{
  "norm": "layernorm",
  "tie_word_embeddings": false,
  "init_std_up": 0.0698,
  "final_lr_fraction": 0.0,
  "doc_mask": true,
  "max_steps": 4316,
  "dataset": "wikipedia_en"
}
MLP neurons of a small language model. Each row is named by its layer, matrix (up: input weights; down: output weights) and neuron, and shows model dimensions 16-207. Each number is 128 + 32 x the weight over its row's rms, rounded and kept within 0 to 255. Numbers have three digits each.
After each neuron's rows, "fires before" lists the tokens most often just after its 100 highest values on Wikipedia text that the model never trained on.

L10.up766:123123082145130119111124173117186159164156111157106117123188086136113108170143098102214142103159162111132138103126107130102135110086133126159154101117171168135155101167128123059168118165125086124134096141123090105106130158180154107116187116091093132065106110124100083070095113077203127118104146084141152120129168146114117147152178111150129168077098124038192118108105131134160184147158081078149122151179109090149089142090152128168083075099148114132131115159180160080155121068072091133148132170097143159142136139104159116096131119116142139083123084094141163076128124198115152175
L10.down766:102140126165107147154089167117145143096068147115157089147108128147110113157153157139184113149126165129159121096126099066146074221128097136125117113125176148187150118138150154070134126183174156099143156140108113170087117089140111116080153152124028108147225122076167125107113155139156123153144130137076115166149106113146134143128131114127113090091109134114204098103137107141143124116097077137096111178097128101107120117115106121088114138104138058109171136192108081124210093094156159096118138111103120143108191161178077157134136143121149145152152163143100103066111101175141150131
fires before: "3", "2", "4", "aga", "ta"

L5.up511:112111111163163130087165113114135133154142063121165068113093183096127152127038115114134090077100122116136099122180106165105122161094159137154096228151092107159080092147139138140093063109124192066119166113127163059147183138119142111156127096113154105138156132133154168129127109129111141159105126069127122130166158145127079167160073217151131097154182092116098140137149078103126104142134121084154179065173104108159120132056167111105055114132160176116123170147114124125090128094109127122159159118125138193117166117135193169138145148118105176145073130147154120125150104137093108108
L5.down511:155100123131099125105056148126123112056084135158047135133164142201118109093150151107072111099153145130148133144104139097163128165073148119113151106126107105170153125107096103066126136107095131104130111156130176204136111122179094142202172134120177125202132122140196096089086065180113103114152108136139130150051157115139153071098148102150193134084143114143145119157095142177119176092106144143087103134125085120177076147059101097205198094150107162102160191067124116126105107148181148118150101182145119126181085146160102116145127103110146166143108108120144116183115110127093119168
fires before: "0", "4", "3", "2", "1"

L10.up376:151178134110138114126167127133150129130149115079146113107080189153114134104148163137113124140125185144170161108126145151172134091142118127070122110159086109130156092134178101158136072133141098134115100167070098193123112139142075189192096142148125155127161161082110131201086101097076120141164140185108115099116132150140169156123140202103104137103115151134106163130139161110214162131082117158125168033109106115151084090109099130100099185104120101133129142137124182131120119105114129091118076144102122157118135138148076118163103081094075121073149165105078135162088100149141146122
L10.down376:164164142126101098073091149121132114093134110182149113127140133160149102096161174129133171169145122078090153149093128100076117161088116182086119125125109123146116096071113164131158080101089128132092097131114130064149123163059183135112116090113109146073186128131159201119155142145125151119055104106122160130128152164158141061177059167102102151086139149159158122155085136146117150129140194148173162156142147124065113127162095166193150116133102141167103090157162032068109068136100098168096084112194142118120102184130153184153106118147087128151145162124120180112161153116114138146
fires before: "4", "5", "3"

L7.up695:162120150101193124122140097126139081177174134210110125098136063124142120121089115112164173114082133117139117148189162127108131126117160087178129150103073139112116112124133121104094188129143146125049180168121130163124130114081133150137149121108073108155119181191115156127141147068153137096144162123131152139157139168111100134169156128130176065135131147128147147142112111113121099105092145126164130094217140111127116068121140144135150138151159103125084145091091117117157185070127146136173199162154138077176187184101166108108065021101128109119111102110051110147136118102126119120
L7.down695:164149078089137082114122133174112146114157145116112145054126123156135109133148148157142117167144163086157165128179140066102138120162153186137142079059045099184146103116087174173142144124112157066149098095089090111150129131058142078128120102203135192132132160146130161144090167098179164149119135136140140085150148084131152093173180114179116140088151116115119109105174127105098107143101111092185144146106073155140103122154086135177071069127134076181133085192119158102113110139133149083124171091144115139097158096085134139116109117102214116121081152131116110070081101171119143169
fires before: "9", "1", "8"

L10.up124:135105181063155153111139089156085121116148152098110142120186132116145131152110075113173096152104134161162130148126088081131076159159120165119128106137181171131089154188107162122210145170122084079123111144122093093152061160127117117146114195145102168166218060121122132117094138145116113116124118118192106109112127136114173114153156150148129207064123109098105119103125106083135078117109197109118147095158127073128087067117098109129087133098198125142130138147142156083084127167148123095136164116084090176139033150157158133150119074195101118177168200077113144156167117103174124136
L10.down124:143184074083084133122099180186097084104152128082102110143148151150128138086088117105125131169093119139142161123103147121153197140115111125090154083085096119118112184167074131128114140145093201134135161069130119155196119108199129145177062142135175129148080084086121079156090067123094197139122093125178153171176132116151136133184161142106178102097160147151153094134122136084116145113151153095078121130142111122119142145147187131090139179145162148104080140135109110081113118189122107140102034125148115151132186151124111164110092189093182096107129183089081095169097145139149152154
fires before: "4", "3", "5"

L6.up441:133056162074147112125077091115138088154145129132071131111096153149138141188098128159077128120114137129162096093059123107089143143111203185118165155087169068113099172155124142101081138165073118126096123190115126141102123135151151114113181116100077138129087145098095112098038111118132196137182167122155128161090139154172125157136193119169154114095146150182093137123121141113137128153151132197106170117188105111110080165141137159120118148103111091118119145178072097138129127114153161087121149076159157107134137139145146181074108089141148165069128103090124171110167166147101173177
L6.down441:182152107131152169151147127128124130129138127133093142126157090084158171049137135134123069136094162089148098144139174153132155114142138177153171156083083145111132113095193074153128091106126151127143125110111138137141129127134165054187099093110117141135137208131082094072135154136165110101105104092151080157159111174144136087198078115141146098210127105139109145154147115064170187093131119134203113149094127135088147104143122192121091097087179122144081152108165097178147145150087128073080124098094113130172118077148192074126144160087108113115147172154109085158118115174126108105
fires before: "|"

L7.up357:161131100154118109159157115132178110085156142154154133139069182097103098179182181100123108127132171133144124122102148093109108154129139137114038108073114138155060179195129125129155169140117127147134157111127090086182093107111149069116067146168102114161152094155111064108135116142127123156106081152069121130089108151124150133183120116156096123068137153092136142157137126130200185087176101101116160109164150147139180118067125081182120135109142167115149095134122070084189133131129157074083160112116153089148117157083100159114228204113127148114146172112127138113124075141183062149
L7.down357:110142177128130106148122168168072144176139108088151202127137101103145110107134079097124106095091109154162078176148133100160125133114144151150161166067128141136155115152168130134104119120086196062169173134126164154116116103113126189159184123112103120100103110092091137141069173161207165149117136116208108140125095090123109122152160090127127174151198111091143130199066054098130059117144144207180171120143146105128121142147141097137088122141105137083143063125133142110103176096105095138081147128164170172100101086139090074133133098146180115185088097120124096152125105084129123074
fires before: ":", "-A", " (", " –"

L10.up552:138088154099082119119125152185133121111168170130159096120128160148149090140160139076171124166073125112168119134096113181187114144105137092176066174204110078124091150169119091152082144143129154112112099179099107111157122134152070171095113076124101116127175120162126145125112172076123071133048124100102125079141123088113138102137098120152141170143132115126104129142177133116154124159120163133119129180097170149145151125129080057054172112127112168102179088120198073103137134136131084158164116138155193191122139079129123173073139141173186135077154165148066127151133080090117142157
L10.down552:118128141222136192098185161141137151068063129158157122074141156109132138092144072148211128155158138121112127096145074122110094137165132015142088133104140142076142119134155103143074134107084150157139074159161128131124116109104143184148129122087142106116212112114146140123104103125114129091128114119164100099071124075102087125146149120142135170111166100167137136131114162132133159144170155150151089138144170130135104142094128123118157097166113166145131117139025106072088174159110145190141150058121144104156125154202090128178104118109163128133058093164107175164153128126073119120
fires before: "1", "9", "8", "5", "3"

L8.up117:146138114136089115081166123165123158166128131130182151129122083101142125146164169168143111131134144122122153149118155088137135153130198170156084132133108088143089154089120142161166154175172217052159131099091175041115184140065158096119096145136100144147128082072164132110078119143103132127143123140137139102113071080112133043109124087160132140138081085129123200121118147134130077193114052163136149054165130162121148112106124147128137158076110128092173169194140127132096141152119143230131118071128082074145120065107147121107144127076102129119121145103077135118148146156165091188
L8.down117:103146126148192187110126149137143136108125144060155157108179235150127120131094082128081093108109093119084116118115118135139097064088081080149163082161133106129091132192160111088072148088097094124159143169129110209127158107143124126075126071156133148174212187126116133129144144140094133147152123149149109124071186154121104168139091098144130137115117165146126130115110120121125103125133113106179129196145085071089094132141108139045117090244071110146123175125103093126129121125179111104156134167095163221125162155175109111134111125096129109174107089153108127154112154110151155139
fires before: " |", "\n", "ilation", " by", ":", ","

L10.up360:134175154120112096166156146106187069195171100088123147124114108109170135102116139176115114115080170116167142140104131122124115121121108111146114039173125119077044128211186155108127179131176167176161170153070121092144107122134064180094093098139153117185147153104154087148110136103155088124122104106060098117136138140105151125089160131069131195146135138120173156076176095081144115092131126091079119133159109129141096133130118119158131142137106167142116151149164147124192122153132144107157154136119138085124092095149122117061193104189099100148131088169116163132123140118132074152
L10.down360:178127126119163118096181076123165113094157117200165118142128109039164150077152098143162143105133163105119144090137130123101116134096125138128103152116136139117118110148107107191118067113152116102173098108129201114125091172146087147131197163167104120151176191098098122114119073163151087090098092142117136127052149111146109113170151132120135098151183137069155138121168171145074098172135074144108105164173182183083124168089111109135122129068144158096116133131112138115078077175136141103168180120087166143172123128057120166171121049077121178134064136128113110113175126143121205126
fires before: "2", "3", ":", " ("

L10.up791:162147125083146127142127092128151121079147115177142144132146085132139079112095110142132128134076137100136115148157153066135019128157142049148118169134139085104106114126132160117174121100102133113151100108086167147144138159175130121141126143126103083072110145181130104184088174137136217085078095113132137069182123204148127086112163118178080125112147154196098167118139096075142088160197139095151127161163129161142127137114103138086128179175150130127101098082092114179144135078156105097036084108127123141107133116124191135180164117139122179112137141104131144072173116125104142149
L10.down791:166107148121122145210144112123169116156105142100080141159051136133090116101152116130094142138117077085092126115108147107132040144108109120078172145111189117078130112126109146153177176111138120085102116088088155179087138123138136141197154123103142103132157113190137148156189164090080163180146131127159062112190193093152098121132090100118134166163117160196123157074143118107111080177133099143096144165153112190182091092174098171109162164097127134118123140096166131167178125164148178138075098099125109145112092136125142061094146095150121145150114109113100095098151160123101133100
fires before: "|"

L10.up307:094160161108136160132178109121158120192102141083137152163116175122078159129125140120156106123165098130082086151167088134169055133160115198173109087159155143081104128106145117177166128146121096115093188084166139081115103149135196109170114195068133123133139160077168171160116160123088041149155136092128101097115210082120126163135133134107128152147104148162138106142083159116106142105103118157121113058186146127152067080180097103131103170112142147127119084162154112083080125159140166071093154143121110168094118131148176176193085150131090076156065125120118144148143137180103116063
L10.down307:164146160121133130101087118132109151100143164160107128096168093089100131165115101122106132132112171110123194172095125114117185133144142125140136099172102109149196127133172171118063146178138140112133085150096139133155151109087145158103140119157174124166130196103114114159086123097112107117180151043098083100135123147162166128104045106122128148095158101101094152046077121173142099169161102150073118119118109102123151119146157126123173139138124095151147131129118114118130134151114179183223158098152077149165147110148177162088152162123137059124145095110141115134140139074090168171
fires before: "5", ".", "4"